From a checkpoint of a small transformer trained on Wikipedia: 4721 steps.
MLP neurons of a small language model. Each row is named by its layer, matrix (gate and up: input weights; down: output weights) and neuron, and shows model dimensions 213-425. Each number is 500 + 25 x the weight over its row's rms, rounded and kept within 0 to 999. Numbers have three digits each. A neuron's up and down rows have the sign that makes its largest values positive.
A block is one neuron, or neurons of one layer that tend to fire together. After each block is what it responds to, as a language model described it from the Wikipedia text at the highest values.

L2.gate1929:473539484476453479505489525493493458502501496486517503509427502509534479497447476508495511510470455513521488483517497491500471517493454493489492532497499545514532481493469496467514460505476519516491480504539514547551441502502495526489483480485528446494503459489469490517505465474466520518498469491466492533493541493509509481517509488480481485459498493524497453481486545473533496478494459461533483518518501521484520531477518538470481526478499490519510481488469537476509475510502500487519510523505513547463483497508508513551541509536513556478479499515505510510462501479461523535513514515502520483502526477506529529490518491518441472488474511
L2.up1929:498478440477468478488509523480511471520505487483518487463481448503532505535490537497516526519515539487440493469502499517493458470462546482541460513492461512499495473477491508461527511521460510517514483509482491521494502501547533565500501490468492482463509482493481492512513454509489488508509527490465513522475506451504521479521495523477505506505496495521513489553496511510507500494501524510501518495514527504567517517461504563493462555488494493485515552490530534531530519418530492485489523509562491529495489516468455504494510494495477535491513481516521486507520489473516504491503504537511504501490470506517458503497493478479508539468502519
L2.down1929:461486536477541483510434527512484555511463490498480492476526531509481514462513515511454510525522510526555505472473529507466482518486531510500513483486500466514513513513514483517489509512522482500493502503496484454477503538484514515503510530489505543456477529518559480519529511497477504517490478499511483475496448493486494523480494523471509483492491519517521493488517499478479510515475528535472533476514517456501477544502484462515524524518495526535494517508520523499479520495513485457494516492518470473507510511487446531510493479488558477519500508550515463540511437552487452505469452518528502484518468508492447497509503469482509524556491458
Description: Comma after introductory phrase. Commas that close a sentence-opening adverbial or discourse phrase before the main clause, e.g. "However,", "In September 2006,", "According to one source,".

L4.gate889:551472478535511484478484491510496515486462505499529483537484499502479528490482469535534539489477507520452475482493466544488489496539539498495530508534533468509543583486485510510475552520526490516467486507483491480481540484499521506493490483477475538443521490475445485543521475508506515493543521495446507473536487456460530490501468485466520488486515500496492475485502473465512502487489499453506492492492487499538501483502472459486491519514522498498516462511517448488496536517513472516537459525491518495520500457492527489511560483525463528542504488506507502511494469523508474501477563497467499510502498512510501513450535492507468475549493489
L4.up889:509554452477450517493497512503509474509508487458498499548483507539543517469497491480497490514506484502511456454487506492486459501484488533525536517510450492531479493524515488505574493518456505483492485493539496504479539518491537500521523551528473488479498483508513499524468477502548467506498497507493471534473506505507485479528527483475486511474495480452522482470478524479467498491515507456470477500554496492495557501473521521488496545566504443466498477489501497484447509485445532487500465515509515526463521479564512529532555514508504513491513494495491477485500484494489490523490520520518469481477473528495527492462489512529470520544539493
L4.down889:536523427468511501506506488502499531516489474468525499493517469553466541486493460535459507492510527489467529500483483490506476510528454538488499503480440509542474471521473488469529498505472544496496460465513514508496488517471520480515531504530514485474530504463510542508514498497495493560494473537507522509486536500478468492481511517472481527491496487510526501520497526458532512468503508490519491464527503491497521498480507484511516454518508438473471493536522489487489470532500517515485480557517503539510517501466526516534548490491524464480509432494518485559488482515548505467475518501513466504485492472496512452522501478463510524511510506
L4.gate953:487464520495428457486492499521501522507524531508535484461497488492520468487500487479505542504509518507533508536466524445491496507494478474525544464482548494474495450547512504438527466509496539536482551502492509458500488531504450525492537501504520456509481493504448488531481517495519533529515478517501490540504470494451516477491543502469511518477506473532512535499506522447496493493464502516485464525495486517485508508536478500461486494491479499487491512515533502543561530518548528494514473492543558523500536517496486512489498509513511504492462521547501500512527470465482505510535514543487526463494492543502497523468538474493510481501467511
L4.up953:512479489460470551537523486542483473542453514477501499503502514491481481497486499516489501498515485512474499487494521491500469454495473483556540497464532510514491464509530482508531514500553484481498501518454505472494510524502487498501490515526505499514511498481435449518516510492543520558517516517511528495478494519499554518481512530500502483483522522487527509466513494499498510472503498507512510468516532517505534476506478520513454483452473428463500511534542527497519521493504496439503506508524516559527447546544488506463520534491492536502451506522564497500507507527478494504509509536489528478486514538512483488535516535495522480464479507
L4.down953:497480551509476499539486454465519464487516458502535494538495523469513483515485496458497503504525498522514500469513506559486509461494486463494533440523541451491503520494506501477501483488456464519488493510475494482493505532519531519524500543504501491502549525495484483521494530521484468524486485497492550531474481497478468523502504525501542519495473509493546507487520517490488539471465512491446488535487523465517505536485476532507481517476501512562508514502522534468518504533522460495459474474535529489520474516473472503494498516490502523530495505487537535495481482530505432529487509462501504481503505521514499509483462482504529517523514479
L4.gate2112:526492485504512476493491499509509475528504506491486536474487513506503481472447485489497499514518498522472514533515473508492468463518509505482502500531490462465538471544454497531532531536492553483507473489511479474500475497519536545486486515454479516483540495539464483535509507492480521553466458500446489489560511488479535485518523536503531497497476481497474525476514521479488499453474520458511481501570492476517490492499536484488481517483509454472524503502542483504516472475447516494503510502473515526440503517518503452474549512501481524533480463481542518501469463537504436476524510510494475505512490554493474488473483516503479456558491488
L4.up2112:505467526501500466502452469519513510478467518460530484477472490488504492485463455472499536486516491538499500517521489484497463483520526524484534531493511513493452488521522524536518510488501531462511521501516510490477448498469477495521510513520490501518471454478470514534501494481470512547491485535506493521505469487509548460470474505514535517478496531536475463540514457499486513488483471485490459473504483476542524487462501453549520488508505476506471460518506486493499500487455466525509483515471530486475546515486512493518540497473515523545555461493453510472518472492505495519531524508473553486468518547521505515510440514527468492551482499
L4.down2112:502542430497483483489502533486529531500491488527495510480457448511485540459498537526466483524498492515492505479505459466465448540537464505512518461522463463488532469535472478487567512515511473495523533484498524493535532480501490506517513473482490473422494501526488493567502466516525509519517504509492452469513528457500537526469502542448486534464514495527485509462469492468492513511466474530519490471542462504501520545491505479461484519527475510461511489537489472477471517498503491492542483503477498503442530498528530474509526482485505526472497440571496492504514505534482506524487463547504514489495492517492474545472432532492499480542500499
L4.gate2221:481483487539436508495463490511508499482485475491493512492474490501551488475440502469483517519530449499479491498507493450503458484510512542486539476507488486524506465576499509459581527523478535471534488487497504472513503500486504529500467542496526475434515518461467502530487478494519511530465443470490506512491464475438495456518485482497495520479497511458486485502436529444481510477498469490534480525559507479499511546439477474514476526487470467487488433497499536518488512466489495481546500493482551545440461478516470472515492488511524516540522524512483492484512480521510470528554524493474513466482473507510514491491487470518475482497483469
L4.up2221:506447485497504508496543467469503505528498531486515495464500518452519431463481490457527494489487547509490484509503466467471522451520496490462472521517511496499503472545491506502506508537516491542467515524508494545502501532485510500509517482459463514467482470483480519506510495507512482506467499491469505488538518500512526483514527513498490470504485515521507515480505546492517518486488537490428492468506518489536480500504511516429458518479521514483507500493503518507529502485498541543474472513502502539487492479504485438449484535471466508453449488482524481481492483469525451517533516451506483462480484538514511505484511497550486485524495530
L4.down2221:460534539506485475517493526502535533523490501505475494481485477517421519510507555510453518540524502508527521470482534491454499501521468516511507440500490482493534494541516502493545483469485496505547522484487541481509517515507498501505515496511514472436526527509502429510504485515471504518480478493508480482502495496481515519498450563463514478492505518500542565484493499477470501529494492522511510524469511485498474496492517506460502501479426504492472507491536478469447472509513497469512489495512479517504474496504478513519469464504499510528478520581497465520515505553478451507501492517489483480518480499477452486507533491477500534497476486
Description: Comma after introductory phrase. Commas ending a sentence-opening adverbial or participial phrase before the main clause, e.g. "Coming out of high school," "Since then," "Like most breeds,".

L7.gate298:487501481499474491515518481464527493523505512530480501508499479502532467488514489498500521535517481505478506513457501515510473476516460509489500501477523472513501505510470545501538458487502576521515507465476500447492484507480506470467475561492501476500499530502481453506439507533499488481519489479483515498480486497478521476508503463497520537522494482483492527513504503480534500468504473509487496517525555528476493484536540498516500536540486530496500479483548482499501540493487500476486509489512466494505491513501506557503473496484554506506482492508506485492495542528498466487467465477474461487514487540505492485505488502526505540521508483
L7.up298:495494487513489496479483504455521492489480486458487511491489477504531472489496465468556447474520505496501480524509528498502480519497467584519515515524494484524541464528472460502542529456524552467504518480527496458474508499525498512466482545466515501482510497483517463487503522509462532471503506515518487495486487475530480506478510505484539531476493481501495510523487489505510513485509522468546456531497454503526500484502498477498513489548479508486488465497498472490499523499531524499478493493537495501492460506472470524520536507516530489491469492544510489521503499519536461544507489472500457488549537495514508506500490476520465486502471465
L7.down298:496558502511540479548480552441512521434504529486519482558482530530483499509494523483497490529484488493503524507503525468505494537471550527477503503516527489491484492497523484487514480511475483517463510486471484517452523520532489541535489477505524499486525522490511497503545510495493519512469543518496523487512543489549504555511488462473512525502478520528484519474535522553464500515495503553481500493470492512527498465512511490502471509465470467490437535494487501474477522519493514476520465568519529539516529520516469536480525474556495497518466536472517493517493517484502496516503539469535481527484453476495481455521513463518503479479519479
L7.gate1369:522508458520515477487496506459517506485518462456480526515515507519499484474491485497520518441482434488477516472462548501504510497541465516466487510531520506467553522522542472459519497510545522461514540504479514485507527528495486467496490503501506464521517531487477510524507520553478497507493466504500472465516503508437522489553485472516506498479490479535484517453445516518517480497484479499496521472498513498526452499533483497500485489511453492550492478504495546522487465529492529541486507440473518516499501490488507497519488497463494492486462541496530520501497503530501493513492554487486507510498494460465464501529567517477497541490494514
L7.up1369:469514509490467530529532471450535524506466542501496525492489455470479500511491513471501513445508463500521493492516486439471535504504500498459518466470518511541504480513519494505513511461450517500457473471460507495454506498510492493485501524492500451464500542524541485525493458540454495484459453516492480500460497474504526468491544485531522517531526500472493520511539473542485475522470494504499461529520537479530464501486513539509518454505456548536481484473534495506487470440511506526457471517493566554541468536517546508472510558497494497516488515510445471497491521519495538516530525492483525529482510497514461486562502494491492505459516499
L7.down1369:482513509514499516542486463493515555499497511464480470447492542512478522464502453499504492525513478527526470485501536503512469521484482504463505534509513520507465448509502476527500471454494520491509518486470489516463504462506506527511491564521518487547492537533526485493452533481464480524524487527527505489473526527491482469510470520533484520505554474503499517470536444519503471458476438492529490508462531525483484506499484483517508487523471500533503460492503476499411460506494487484462530494522561525481465497499558501521456556509525545531513521528444502496473508493486506464525520510461517472493476519504529512531527502505470501519532505
L7.gate1681:548528496509499515474526487498506510496495433485495497492478512507551509438513537466462469444522471518454542515516522503506485487521487507468479482514554484549528496535546475500520479496508514464523536509521484522492526524505456463553472525483481545481529522492480506475492512515484497480508528543559519514464466500491506537516484523503522497539508449518558468468456470505499454535542446519546552498552516468501460522466513503460484482499470504499467448497498528466500523509562503529488555489509501500481486524540518521533522518519507497452495500507487507494509496501491481467506493501431497508524519520496449464500520517508488468509506490
L7.up1681:460438511500500546502485446495506446496513514498499504481512524506489488502477507485546506491480548503518499498472522523503504511527516498502571506487513487481474498523485527521538494520500479532493506494475503510508494517556503523485520507543499549504511474501442475498544514489506515504505502562447520517511490471519503498463463497494479524480490507499480511505513471470528537498539508513495506493496546486491467533467503497501522477489536479511505487467530483509518471460485518520438518524493490464484525470498449482483481485511521501469499517495516470536489472501513485520562496499521550531476514535470512533498490476474507537517515531
L7.down1681:550518509504537484502505514453492480454502516474492523507474485521503496497490520509526518524528504516502490506507526488490515495438523496508509546464506458485503497490542526533499489518497492473518522476507504545497536529504489512541528527507520504483523479469483513513491471476480487491509448484511536494478492498478543495509462475470531487486476476485497468494504508504476492517487515524530497474538536495503477527440546485510453551500467498510491509527490528477517476461491501493469507507512511535517515454475469534495485483518508509512502510520478502552495509524469484542469538541486471530466482487511481510480537485531488503443542472
L7.gate2135:460493489497520499478463507494493503499484490511506511502468480500528483515451506429522512484504493499471481493496520511452509517526511534507538491529538502534477489508510500478575540504489496506507528506520472469517539541514504484546501476499524496459515516489493525505474507510498538523485521461466484473512459474513496532518512490503523526592491479501516525466504500477519485488515491502513527518497488504551508506514538509471495526494514483457486515519546543480487520506527522557469464502514501501467487510499504527537495523494495496509480485498524526506555453508486496527489522498485450487501469516543442510517491497479421509477471518
L7.up2135:498476526515508509480434478471466473532461485479510489480466474496501470499497492491527516534492520521503494533476518494471481510552478496496527528526539483513477518493472554506532536482494473495487505463552515455511489506498504474529504496499536478513528477448487491450525532494492511519549522501476494523474480511465472517541496523494486525483530506454481520491503477453509496490470496477473524490500445539520470524469486493472530522500529497467473469470496515501553465489476458524498514482505540466507494484509468495494453486538486514533527540490507519531533506524531502556523549492540499487550509495501512513477503499508483495474499493
L7.down2135:490556512499495504512469512507529507517480495493474533512518508534513505530490504471486460541566510494496483494481506517433500511468469510510555503495519476479496502512480509489541496519495500493510532465506484519478519499487487468519519512474505513472539488513521482518467500487516514479474496505519515466492511509515502518463495525462507493471524528481512485484476504473494502524495499500560526510536521479473470505515480465554498504508453499491489540482493498540473529509537489458552481480457441527489487506500491488476518532522496500515487482516539500514492467507499456502485438528514492508523509498489489482516479483510483522517495520
Description: Clause-opening boundary punctuation. Commas and similar marks that close a sentence-initial phrase just before the main clause, as in "In July 1907," "However," "Academically,"; also "that" after said or claimed.

L2.gate227:459489503462401487494465486506492504506479498482507495497519507517522479500509505497488493520474475476497473498500561489495499499494519493488479507459479499497524460545494522482546524497491507504532498508420520492481478532485459445496502490439500467488519495506558495503499472472515517484555492477466480488492483478496529454484508488537512514558491500500519516513505495467492507526491462493503516517461500484549511542536449509451533501513516549483480501540495481530494480515547465501498510471520515531451470490462523551501492499481474484506451497456454539480519477502484545499522526525512554507492550533519461560480499481509522496489515491
L2.up227:464493467455487523536507519459497529456526506568506508486484518519511458477477518471501523473542535436556505479493527532502516460495473515514478496516471511513473550540491515515508494496440466517496514542484515515487518505538515490502509527480477453489520549526515495459493527515503541475533535512453503525480495462495544486502518533514560488538525514531494507517525492497481518513564527497505506501521488479516512574456528494456483491483502505469464518522495476497458478531546500476485521553525504491532469476489497476508523527486518482490462473505519517486521520549527505467509488502534510484519515468465500545518516529446490475496551487
L2.down227:503507505442462483510551548456516523498493476520511514475511502494498535491466508467507490496490501498522476476511536509490483459474480463516496502483466504567486488520462487514493471480449497557499491533519521542507497483504529541493481472559492465452525511503500495485521460509520529487508495500469475510479491449474507463485491522502528530525501506509532515485531526438522466525479534513487521513480477479494516506452510486476493531470477523492427527510533528504514455523509498455465491480495488499486472486509465488472512497519527526464469484513500471505546501520487531510523516477532495514478505515510524499500518506484465509499517459
Description: Speech and claim verbs. Ends of reporting verbs and the following "that" after a named speaker, such as explained, claimed, writes, said that, commented that; also other verb endings like combines.

L4.gate658:480488510529474473458488534516452529493542482532522504543514496537524504514461489510517499481483498511503534503492502500473521515480525460481515482499506515510505533502521545449447546472508501555515512500482499571518500489516483440523553474503498522528503515509483534516471481513471485497515515501517490502512485470484494523479514506496515548498432500487500459493551490475497489529454532508476500515522472475507508462502505538498491474529465518480539490477517497495499521488526494506516529488476494498502533487505493515448545534494517484464511519555536494481498489539480506484499483466512528504472485455478464500542495488496501466515480500
L4.up658:495520466527525485461494529536515536447493490501501501465515477508516523496514516516485505490499484503514508486490498523544498460491516496508513486537549503474451491524471490506510531490497460504507463507504475509510460451541484475530450517527510464533537500466504520485507425545553522547518506514461504505506503475516454502492515506470493463539505504510531485491493466508511511514511517536502533502480484520475518503489481509505470492474491491535524502523457483527466506495524498497542546499493504492504469506548519540449501499461476503516468473509549474454515535471520494467505476509510499508509460454488533526503475492500492541478475567
L4.down658:520512511509567472524502474464531498495447495487487537455516434479522485493521490521451552514491510490488514505430492521564475494481503512535523484507559477464469487524465483526494490531509492481488456527526493514490483477548497495480495528513481467482496527449516491485513466517509526522541513511485531475469540516500458519501500498468454465483521445515494498491482486483540512488497481539517509485460475490472498551487504487543498480518484484491516500464481480473489501482477507515515517495542478439521492513542500492461507470461496531523482515483478455448541541473484529488517465512515493552489451506489515500463488483533482583504476504
L4.gate811:499520507520496491484514500477487510519499510487529527495516469502467493513504561503511542495493448463485544523521483509505483511474517514512506489489517466494498514510518517513478507502489458542498482531503515478475501535480469487507490528478497505539528542532516500551535508499486493534500512464495448533516480444521508500509503500489480521484500519504495473494456543462534512489476481493480515507496492553549469495520521514490525484485519477503518480508507519471475529503498445532496502434526506511509515481556515514446475533511496499528531503569520521498485500521455545496526511481469531528487468473537517502514530540507511517515517455
L4.up811:522497478483525495541484486457473521446533508498481478487529494536470521545493532471472515536503491487510494549505503488470530497476461455528450519512455511471497458469534541507505527531504510496452469536547520485511484525505483527491440543488487535522530455494486438497495519478547457505501471490453533543529488508505485469560532499463535511469515520481506489519447482470537501496510442486490520469532486495543542491520518482487498529503513475492475517479541509489463519468492528486521522500498490489496570505540505473463472492517519463530516474455489507475498519519540541458507482479489519505516490530563488471571530526495478521507476527
L4.down811:495490442478506465515498523435513507484526501490455501497499489497492505515452491481536492563475461507529497548444509513467511548472504522477527492487509528520520446491520500471472540477536501528451503507528550506522513511492427469500475509472518447504527500501519485539485534513505456493466458521461551527508455484479522497545560500485577476475508528492518468491510509482496520508480487490509517520528473453525483485505465469510480525509474485495498475441512496468508493486456505481506519515472480522477500552499506504508466509483512464538484508470526535472483506518524488465529483467517516465513486535510540478546538483450442507498427551
L4.gate1242:467481508435477524486503526519474502511485465540465473465494513504543494449515517488509499482536499515504486551542520500525501480492535472471440457490491504498480496486520461516474462519499475496471527525489510501535487458472507511489532491529529535446483506458515517497513513491526524496510511466467526517499527474497476476495491461478531529485450510510551459516530493520530507513507499492541532495531528503475485515458541507469513434497521496477472515504454496463507517573507519547515496481487504529469494470531507438481545512485533496458518492482519487500515466484493502502492511469477497501516461500504515535528463491476512517527480517
L4.up1242:458528486487510479471509494514499498542498502564498466448512517483495500508505488509438465508537512538512484477502518476506525457472501537455547546461441507473462507501510503468493471506507495488543479460496505461509504488474546516436512538504534494478452517513480529558486527454509495466513542521494522569513480488517512468515482553530528426494498507512483463508465545496503513500456501498501481480494497509486525559494519453481526500519461467501437522503488496471506508492480497462507531486546490475526534469473501467496473493499494460478496539469535462484487488466536503596507460475506499488534517477540489535488478534477551503493491444
L4.down1242:496505547506520499539508494488517453534497524449536466472518502516476500552475506513503473536480460519507481472470500495535459510500448484478499507495496487522556519480419485521488534507513485468542533483504503507460491510503529520525504510469488488512488528526492513504508496469497500488484523527484526488491506507566491519499520514546502446484532491480492547536480468511506487488446503539487494455479512512525530493518475481525498500497505471494480498516569513516554489491489522512520504506488497526554473463465508527514505537545538514512513482507496518495497496460520498515523507526545494494494496507510465487490502532525475538486476478
L4.gate2346:526514512513499502488542485532455495525518469460538516525486537527494474509550508506521509547467529482479490469451509491541489454488483480561495518536498487499476468457549541456516509523529465500517436534456532531459491462492541516499526510463482499494525520504491493505482477522499514516547472496543525523470504509482489499510507503458502482526516480522491447504468505521509492472512486502451456472559494469491496489527486487507507507464526519487482451463452457472515517534530485484470472463489501529468508476525493504471474518514467483492520550516518527498515462486489494547479513494547502512468509517490473494488495498492517488520473511
L4.up2346:525497477544509510508511492514496519524541473494531491493496513479481505494507513483536530547518507479522510498491487485493517515506522501530514544495542516522472438459518501471460496501476497475482493506491511518493495501480524577482460518492443445506502479515491517527477470486520500464517502508471506511521502476519457475492505477559528490485513483543494521537566481483520519493519483515463502490534466454501506532522502475513485516531538524487468525526509492506488513519512481500495527504519481508524514470506504487465505503495482461504499538507468489499507498466468533511497481483501520529502469502487551489472470490492511510505402538
L4.down2346:485466479513472509520516511519537512530498503522520501462529498479524475539490550456501519486514493477495514552515464472494541499492495539475485496492508532516494496480487471512478494488498548505477535480460510493505540508504499534517439495522465463527475477472482505496487479535554486475478495499485487514525484484515533516486506480549525539488506488518503577511573505492503512494496483504483532516501502494511518514478439479511530502560501455494530573504517548505540534493470514528513507539507484484510487445520486469516509508462549497540477506526463458488510481520516499492484482488529482516547505477516566519493477454503467498488475525
Description: Infobox field names. Field-name tokens ending a line label in "- Field:" infobox lists, especially Website, also Died, episodes, Postcode, and "known" in "is known for".

L7.gate66:440515480470511506516490560495485469490489519504449484474499457500553461531516550498488483517504461527492501471534471499502507499526486460501520510492517554556498477464508484485493500501514486492462485542548486514503510485511509527476503496476498514543480533483448536518496553483524500486491485497469536503489467496469481467479499522504471472514475529510494476510454472485528473523513514563511513491484469517533532498483513531455493521513514486490488473496503546524526508467493512491485494483537521472487528497518527497544495481508475477489475489485482437464492511473470551530505460508482541456496514531477534508487516493473539480504499507
L7.up66:506504462530449496463543484484499456478529507498525503503549527520571500489480539450509516479497467474501463473523494456526467450504461466488489487492504502491478487507443503475511481500527489455484494588468471455496497515492469533524527509472490442513523518522527530539472461474502503491519499497507519512454465518490527498478561453480511511522489530543533512500478503483485539528472493475519468505525488496523521481539492531480519513504506487496502536518482552522478515501509492491480508511490504500458512500506531529514493510547464492512505485476449565494496521478503543512488500529546543487455483460496464475507520491451522498520463495
L7.down66:446481538478502499456494523476534500496511516495499545457518504462560498527488492467516523485504515540545507508511493463488472489530537469500507506486499507475486440533509511485511498513540524493465466568527531486480472497489461527510519469488508483449501548521519480467518464483542535548531531491485483500490514482523481517519545495508491491461482492470466562497529497467496476450460510476510497514445482527491567500532473508492456525496569487490506440513469564501470491506479486478515483487461492527446487505494476528481519489509488533537531498494508530460520512523505521474475482462512525455550510513519506484467527465510489514471487525
L7.gate364:544494495483434529469500508480493495488528506512534536498503550499477513487489550448480517501513522495494494475492536504504500473490475493480489490498489538488461507491528521479517523509475479516484486542527509495535517466488467540485507459531498452508513476488484513498540499516468477484451524514487524516510511507512499496519505481496490464552522505514503476453473466516527521502479487501473534494454500482498527552493477528481523505501494492514533469492539525512462474511481465461477532508478457490508520482513448488461502424463515523528467522481516506504495569506467508514504455496515485508494499527501541533465484488466492488471464570
L7.up364:524455478484518482505530511472502449476485498480449509480521487519512510511501489475440513513495523485488526447497494507477484504499499521509518486477514558565494508496489490454505521487461445565552501473454527522515525496508547514475433507486523531478511490519557535560487464540484487538488503472495520463486517522512506512477557521520530488484468548500487481491504506487503481530477504473485481510460479500505483495491500524521491482458492556499471464547455478482516499506418469447490498500479505516513524495504493542497554510518482466538491550475543474502487479475506461457511510470485508517500478510497518456526534498488494492493500542
L7.down364:465497486474492512519451533520527511492550504507508493468559524510487469544504504510505515500514520501492473525468489452485442466503472521477551524518504543478521478476491479540508479530498494510503509553501454461471518511540525506535499490458504495575510493481472488514538540514513504484491493507560485471478509519462527527484493491483481449450521518448499472477493448520566508482466449471486493496523491489479476464483472507519543493476487537487500527477493494496479488524524515526527488483533523491452519504519502516513530454459499540495480509479490521494504493499478516558505477477497509526507558496509453498540523503460547525466448515
L7.gate543:499489502481470494496465475474485522509499503540477498534468510468493492499464525472496499505515521479504530492493511510533533511473494522474524469483502509504481463513476525507482496497508509498528483557507467518477462542527519479509468492534512506482498497515528499527494456473469459544503490519502474528482448500517519492497481471498514535492507479465528538525537504515503525502535495460479488511522439533473466539544484471475515494463496492502481506499477496478463511504473514469544542556498470536512532535523483560467519521473503453515429547501480519464514523492509513505528475461551486484516539466532499492509526511467480452532514477
L7.up543:480479498497517503478497503472461461521470533473478531462501470516499526471534528482516507441502516495477478492466484522513498497497456520467467472515501535506533545474507474457456490480512466461503473483488495485450472499516500477470468516512492458449500513555524473480520485550470548501507479505503491480506493528488467473516495458484517514455539494535534553524478462491455496518518474504487482506524539519518489530475507511504512512519511491476512516494493487538472520498455527511499512511466453526506493479547467527515484485508467496505500470474459496558511483507484501484585516447493482425455496483475508474485481551486506500484473480
L7.down543:484517503513480505476496498474527490503545483492541479511511518511513505571487482522567498509480538509503522513485476508475506501516535492471550491490480516461454522524492443530465495484540506526501544509487463470513531459505502507497518510475481473460487543487505521511491444509492489492537487474527489549512495510502491535461534491553487557506506519445475486499499529494450476527488529469510505477489500473505495542494487503534517458535475476474437498471516486522453494525500488465479479525465461542518515553504462509475531485475500490499498475535469483497493480458487485522467499514492466543491479501488501476534472471487480507487483515
L7.gate1951:466502461487478494518491487497475461436521447555536491459513500547523457519473538513482542511494491483487520514505505478485494441473531503448469525490521511488523476531496506469477486509495471485507511531510503532528507463493475482544504505481506537492516503484420479498526505515529505539513514500496520547455463515502477539529483477476514524542489434500487517525485484483513476498492498498500506454456450507526500528482479503501517507512492520499481481537508504523502471537469458466479478459490477462471477519473503479527533497521503520480466548517449498519472453495477509528487520517505523487539484485528487495499506512450547524469497467
L7.up1951:474500506541466483444511477475495505482484486512501477469465472486526452511493455439481536545499518503533481512519501493509447506543460506538454489523489506510488502499507494463523519524477481501460483494515481520507479485511515468534518497497498491496463487522513540496507520482491472523516499491452464494485477487486492477514508466467534482515486533503536460546509497495463534526498493514502479498521556496482510475492472475451511462506466471526535515528512491475506493503471476498543527520497488505470443484501481515480523474473492510454466495506515543524492497529532529485479513523494489473457467534512516499552552527492536518500476527
L7.down1951:452480543495492469500531483477555515495457512506474508546514483503500508490521481498510478493521518556516489480503526528474450504554447455512503510513509502511504503495505519488489509487526516515474467496484484535518466502535540491501456492499513555491469552466502485493512481477530546486479532501516421513509527515479494493512519518479485475484529521552491511512527470512482477513490534471493506470475536461476520475547504469529518487506509491476468493491509517504516551526515497501519499489493460524477489499513528514506513485511469500492502486471513495478486455506534560514500519530527493501481546539481492502521516456567459505512537538
Description: Also-known-as phrase starters. Words opening a fixed phrase, mostly after a comma, chiefly known in "also known as", plus before, only to, such as, designated, at the age of.